config.yaml
n_layer: 11
head_dim: 96
d_mlp: 512
norm_eps: 1e-05
rope_base: 1910.0
bias: "none"
tie_embeddings: true
init_std_qkv: 0.0338
lr: 0.00254
beta1: 0.9
final_lr_fraction: 0.05
doc_mask: true
MLP neurons of a small language model. Each row is named by its layer, matrix (gate and up: input weights) and neuron, and shows model dimensions 0-95. Each number is 128 + 24 x the weight over its row's rms, rounded and kept within 0 to 255. A neuron's up and down rows have the sign that makes its largest values positive.
Before each neuron's rows, "fires in" lists the words (lower case) most often at its 100 highest values on Wikipedia text that the model never trained on; "fires after" lists the tokens most often just before its 100 highest values on Wikipedia text that the model never trained on. A number after a token or word is its count.

fires in: "no" 38, "total" 13, "so" 6
fires after: " N" 24, " T" 24, " n" 23, " s" 9, " P" 6, " S" 4
L6.gate352 [138 131 133  84 121 119  91 140 152 125 124 161 124 144 133 118 126 121  90 127 168 117 128 156 149 120 149 113 120 161  92 156 148 142 111 121 133 127 112 170  92 119 120 139 100 192 161 106 137 110 121 132 126 146  89 157 152 154  99 146 129 139  76 163 137 112 144  95 126 123 111 152 149  96 133 148 120 103 156 166 151 120  92 112 150 139  88 126 120 105 142 138 136 144 142 133]
L6.up352 [143 101 103 109 114 121 130 113 154 136 132 113 136 111 143 124  47 116 173 188 171  95 153 168  98  93 149 137 179 151 116 141 149 115 152 131 119 166 120 122  93 176 106 155 157 105 125 157 140 146 122 126  83 151  89 176 122 144 110 148 156 117 138 177 142  76 121 149 137 115 136 106 133 136 115 135 114 113 108 145  98 140 158 131 131 109  96 125 118 145 143 119 164 137 138 104]

fires in: "no" 30, "council" 13, "cancer" 5, "circuit" 4
fires after: " n" 18, " N" 17, "oun" 13, "ir" 12, " g" 9, "uc" 8
L2.gate171 [143 153 108 114 144 183 139 118 160 135 101  84 162 108 128 113 145 167 125 113 139 151 141 124 114 118 118 121 147 118 170 102  87 148 156 107 116 130 104 167 137 144 124  65 101 148 151 140 159 150 119 116 155 190 103 167 139 143 130 117 127  98  70 112 119 131 125  96 111 106 148 130 151 152  88 135 104 168 110  97 150 135 139 125 128 113 123 129 127 113 131 103 144 143 140 135]
L2.up171 [126 123 127 131 119 142 115 128 152 112 174 145 155 144 169 145 127 110 108 135 166 131 144 137 139 164 152 100 115 124 132 137 135 127 118 115 140 178 141 124  97 131 118 111 191 132 139 156 160 172 155 106 147 125 132 140 132 171 104 117 131 121 151 100 133 142 125 164 147 125 142 123 106 204 117 111 138 122 115 123 116 140 148 124 151 111 107 120 149 116 164 141 173 115 137 112]

fires in: "until" 27, "before" 15, "since" 11, "throughout" 5, "while" 4
fires after: "t" 28, "f" 18, "ab" 6, " s" 6, "rough" 5, "h" 4
L7.gate73 [140 163 158 117 100 118 128 127 163 162 170 163 109  87 107 145 115 168 133 122  92 117  98 116 159 112 106 141 131 142  91 134 140 179 130 130 111 148 137 186 133 133  92 132 135 102 140  86 121 116 128 133 211 146 135 126  96 102 134 146 151 156 115 137 134 177 150 120 147 112 125 141 105 139 128 187 123 136 165  82 172 141 128 117 110 181 130 112 124 107 157 147 104 132 164 128]
L7.up73 [133 147 122 150 104  88 122 124  96 106 111  71 127  93 129 135 106 135 153 135 126 119 159 153 152  65 133 168 139 165 152 144 104 108 190 133 152 132 148  96  69  97  94 159 134 160 118 103 118  74 136 131 112 125 135 113 119 114 107 157 120 175 102 147 143 129 134 118 122 149 155 105 120 135 122 123  96 114 157 135 111 135 127 121  91 139 164 147 132 138  94  92 140 168 142 142]

fires in: "place" 29, "km" 11, "website" 9, "water" 5, "names" 5, "name" 4
fires after: " pl" 24, "s" 9, " n" 8, " w" 7, "w" 6
L2.gate372 [135 158 140  83 132 120 161 157 131 140  82 123 128 135 108  79  94 185 155 121 161 168 124 123 116 108 139 142 149  70 115 141  71 131 146  97 171 138 123 140 111 108 123 129 116 137 108 126 124 140 119 119 127 139 115 125 125 124 119 109 141  88 105 107 117 148  91 132 132 130 124 178 146 136 131 105 121 101 120 153 116 107 134  90  96 145 160 172 126 120 140 165 128 126 146 126]
L2.up372 [138 130 162 113 137 141 165 132 130 151 117 146 145 134 121 151 143 145 105 145  89 172 180 142 147 109  90 199 114 139  89 125 106 130 107 140 134 131 137 147 142 131  95  65 140  88 150 153 117 104 154 156 148 132 123 102 141 163 183 108  99 159 113 109  93  72 164 114 102 115 127 130 127 176 118 127 129 112 154 123 108  98 105 126 143 142 138 142  75 102 147  94 148 144  94  97]

fires in: "several" 14, "many" 14, "some" 11, "various" 9, "both" 7, "more" 6
fires after: "ver" 14, " m" 13, "i" 10, " s" 9, " b" 5, " M" 5
L8.gate25 [140 154 138 101 138  74 149 126 116  88 139 104 183 153 167  98 143  99 136 141 151 137  76 185 149 111 120 106 146 116 122 180 103 160 138 108 161 130 135 162 112 123 138 135 169 146 148 130 168 117 131 131 114 139 169 104 121 157 100 127 132 163  85 145 132 128 112 103 116  98 142 160 130 105 119 121 142 166 139 121 149 114  91  93 162 154 172 172 116 130 116 100 129 115 148 158]
L8.up25 [140 188 182  94 130  96 133 142 138 139 149 132 178 113 140 116  94  85 144  83 114  99 105 131 141 109 130 141 174 130 127 113 143  89  97 133 168  98 136 139 134 110 126 155 100 151  98 117 123 154 105 110  94 115  96 162 135 122 131 143  91 157 130 142 143 182  98 132  91 149 109 133 138 123 135 139 130 128 116 148 121 116 100 128  83 126 140 164 126 126 170 124 146 143 143 124]

fires in: "to" 15, "of" 15, "by" 15, "against" 8, "appointed" 7
fires after: "ed" 22, " again" 8, " with" 8, "oin" 7, "y" 4, " e" 4
L6.gate32 [ 80 155 145 137  84 168 109 149 143 102 127 111 137 137 131 114 120 149 149 164 121 120  93 178 159 133 120 129 134 112  97 109 151 147 142  84 129 160 116 131 114 145 145 129 149 138 105 123 116 133 128  89 124  92 150 141 142 125 136 108 119 110 114  94 102  91 111 137  89 100 109 120  87  93  99 159 159  92 140 112 165 150 204 148  85 140 116 140 154 118 131 128 124 169 115 124]
L6.up32 [144  96 141 153 143 137 139 162  69 139 141 116 160 133 124 107 166 123 135 101 172 149  67 148 157 105 134 161 108 105  76 133 118 104 141  94 140 162 109 149 162  87 112 143 122 141 130 152 143 113 104 136 129  89 167 109 137 110 114 116 155 151 118 100 146 131 158 164 168 157 106 132  93 160  77  83 129  92 150 130 113 127 113 138 152 137 132 132 126 137 156 131  99 115 109 127]

fires in: "division" 18, "private" 10, "individuals" 8, "individual" 6, "assembly" 4, "david" 4
fires after: " D" 26, " pr" 12, " ind" 11, " A" 9, "ed" 7, " d" 5
L6.gate207 [145 122 132 120 110 119 111 121 115 111 151 106  73 160 133 141 152 110 153 121 166 152 130 178 153  87 135 144 145 145 153 139  98 175 105 134 141 109 118 178 124 143 182 114 102 126 114 134 140 101  91 122 143 131 132 128 102 143 170 130 141 113 175 114 127 144 115 134 152  77 139 148  98 136 112 196 134 122 136  69 139 164 118  98 128 141 137 142 118 152 142 126 141 180 102 150]
L6.up207 [ 97 163 138 132 134 147  92 106 143  73 116 100 138 174 108 122 102 136 201 169 130 103 156 155 121 143 128 131 119 122 124 138 117 153 132 110 183 142 119 162 113 154 166 101 163 117 113 104 114 103 128 112 128 125 148 182 133 122 148 152 170 134 119 142 146 118  83 160 138 132 170 152 105  89 137 112 178 123 100 151  78 195 123 120 127 148 113 129  87 127 101 144 143 134 122 118]

fires in: "to" 26, "by" 20, "featuring" 6, "includes" 5, "against" 4, "contains" 4
fires after: "ed" 16, "ing" 14, " includ" 9, "eat" 7, "ated" 5
L8.gate296 [119 169 125 127 110 126 129 168 147 110 114 139 118 127 114 136 144 156 118 158 120 142  90 160 160  97 161 160 130 145 100 148 132 140 148  81 160 148 102 152 132 105 123 120 116 121 131 164 147 138 115 142 117 131  95 131 127 143 114 121  97 149  85 130 130 136 153 138 153 129  94 112 132 137  84 116 157 164 124  96 174 166 141 112  91 129 132 150  96 115 126 160 129 110 165 105]
L8.up296 [140 127 133 118 121 132 149 128 148 141 150 113 115 142 139  75 146 125 148 141 114 122  88 134 186  76 163 180 164 116 134 178 104 135 134  95 179 125 115 133 117 117 175 153 122 100  99 160 166 101 116 102  83  91 150 102 144 112 141 138 146 157  84 119  83  98 105 136 141 121 148 109 106 144 109 123 105 178 158 135 134 135 159 127 107  98 139 153 136  82 126 128  94 126 131 121]

fires in: "in" 47, "atlas" 5, "international" 5, "throughout" 5, "across" 4, "of" 4
fires after: "." 32, "-" 17, "t" 9, "rough" 5, ".\n\n" 5
L8.gate346 [147  80 145 127  85  88 130 150 118  98 132 134 108 133 123  98 133 125 164 121  99  77 147 139 145 116 122 168 127 137 138 128 138 150 172 123 179 128 110 118 130 141 133  73 162  89 134 168 104 127  99 121 120 111 128 102 109 132 128 136 146 120 109 134  95 101 169 147 134 140  86  98  89 104 118 134 149 112 147 123 143 149 174 119 144 130 165 155 120 129 153 174 100 148 162 118]
L8.up346 [106 100 121 155 124 157 136 118 112 129 110 160 143 114 116 102 130 119 125 133  94 133 110 149 174 107 109 137 168 123 119 142 101 148 130 144 162 148 108 106 114 138 169 151 149 123 144 123 161 128 132 159 140 146 108 112 153 117 156 109 141 120 131 145 114 115 152 111  93 122 131 104 104 145 164 120 117 177 108 171 149  73 139 107 172 132 117 183 103 139 126 117  96 135 141 126]

fires in: "during" 28, "released" 12, "type" 9, "magazine" 6, "increased" 4
fires after: "o" 18, "y" 10, "ot" 9, " rele" 9, "ed" 6, "ag" 6
L2.gate487 [ 86 194 125 122 111 114 165 116 165 174 131  84 141 140 144 121 138 132 134 117  81 116 113 125 126 139 116 157  85 109  81  82 122 151 144 107 123 174 105 126 121 124  93 110 143 156 160 147  89 168 122 150 126 134 133 129 119 134 104  93  78 137 151  64 189 131 124 109 143 104 140 132 125 121 108 112 119 134 144 122 136 130 117 108 118 132 160 116 111  99 118  94  81 140 118 137]
L2.up487 [136 122  84 132 164 148 146  80 158 106 141 137  88 165 140 142  79 140 144 123 121 136 109 106 114 147 123  92 118 133 152 151 141  83 150 113 143  92 108 141 133 109 105 147 108 135 156 143 133 135 129 103 122 145 118 137 108 188 125 154 110 130 103 135 143 122 116 148 110 119 154 116 127 104 105 166 144  85 126 139 162 125 129 146 111 151 144 110 109 114 127 113 137 143 128 153]

fires in: "following" 21, "both" 11, "few" 8, "back" 8, "followed" 6
fires after: " f" 52, " b" 22, " F" 9, "F" 5, "B" 5, " (" 4
L2.gate336 [124 147 137 110  91 109 138 110 144 145 127 162 141 149 160 127  93 120 171  73  80 125 132 179  80 125 156 134 184 123 157 137 117 118 132 142 124 161 130 121 135 114 131 127 141 124 104  99 127  92 141 117 115 159 129 125 120 128 133 130 108 166 141 138  96 133  86 125 148 108 153 125 143 108  92 141 158 118  97 146 118 171 150 153 107 141 152  86 158 106 112 158 131 129 104 133]
L2.up336 [130 134 118 149  97  83 138 178 141 103 120  76 128 129 126 117 111 136 132 115 121  87 100 102  81 118 121 112 198 117 137 140 130 151 194 127 121  97 124 165 133 117 167 131 149 118 133 131 143 133  90 132 126 125 135 137 146 131 137 145 141 132 146 129 104 116 141 116 123 171 167 127 136 135 136  65 120 161  89  96 120 130 150 116 101 122 108  94 121 113 146 157 135 126 126  69]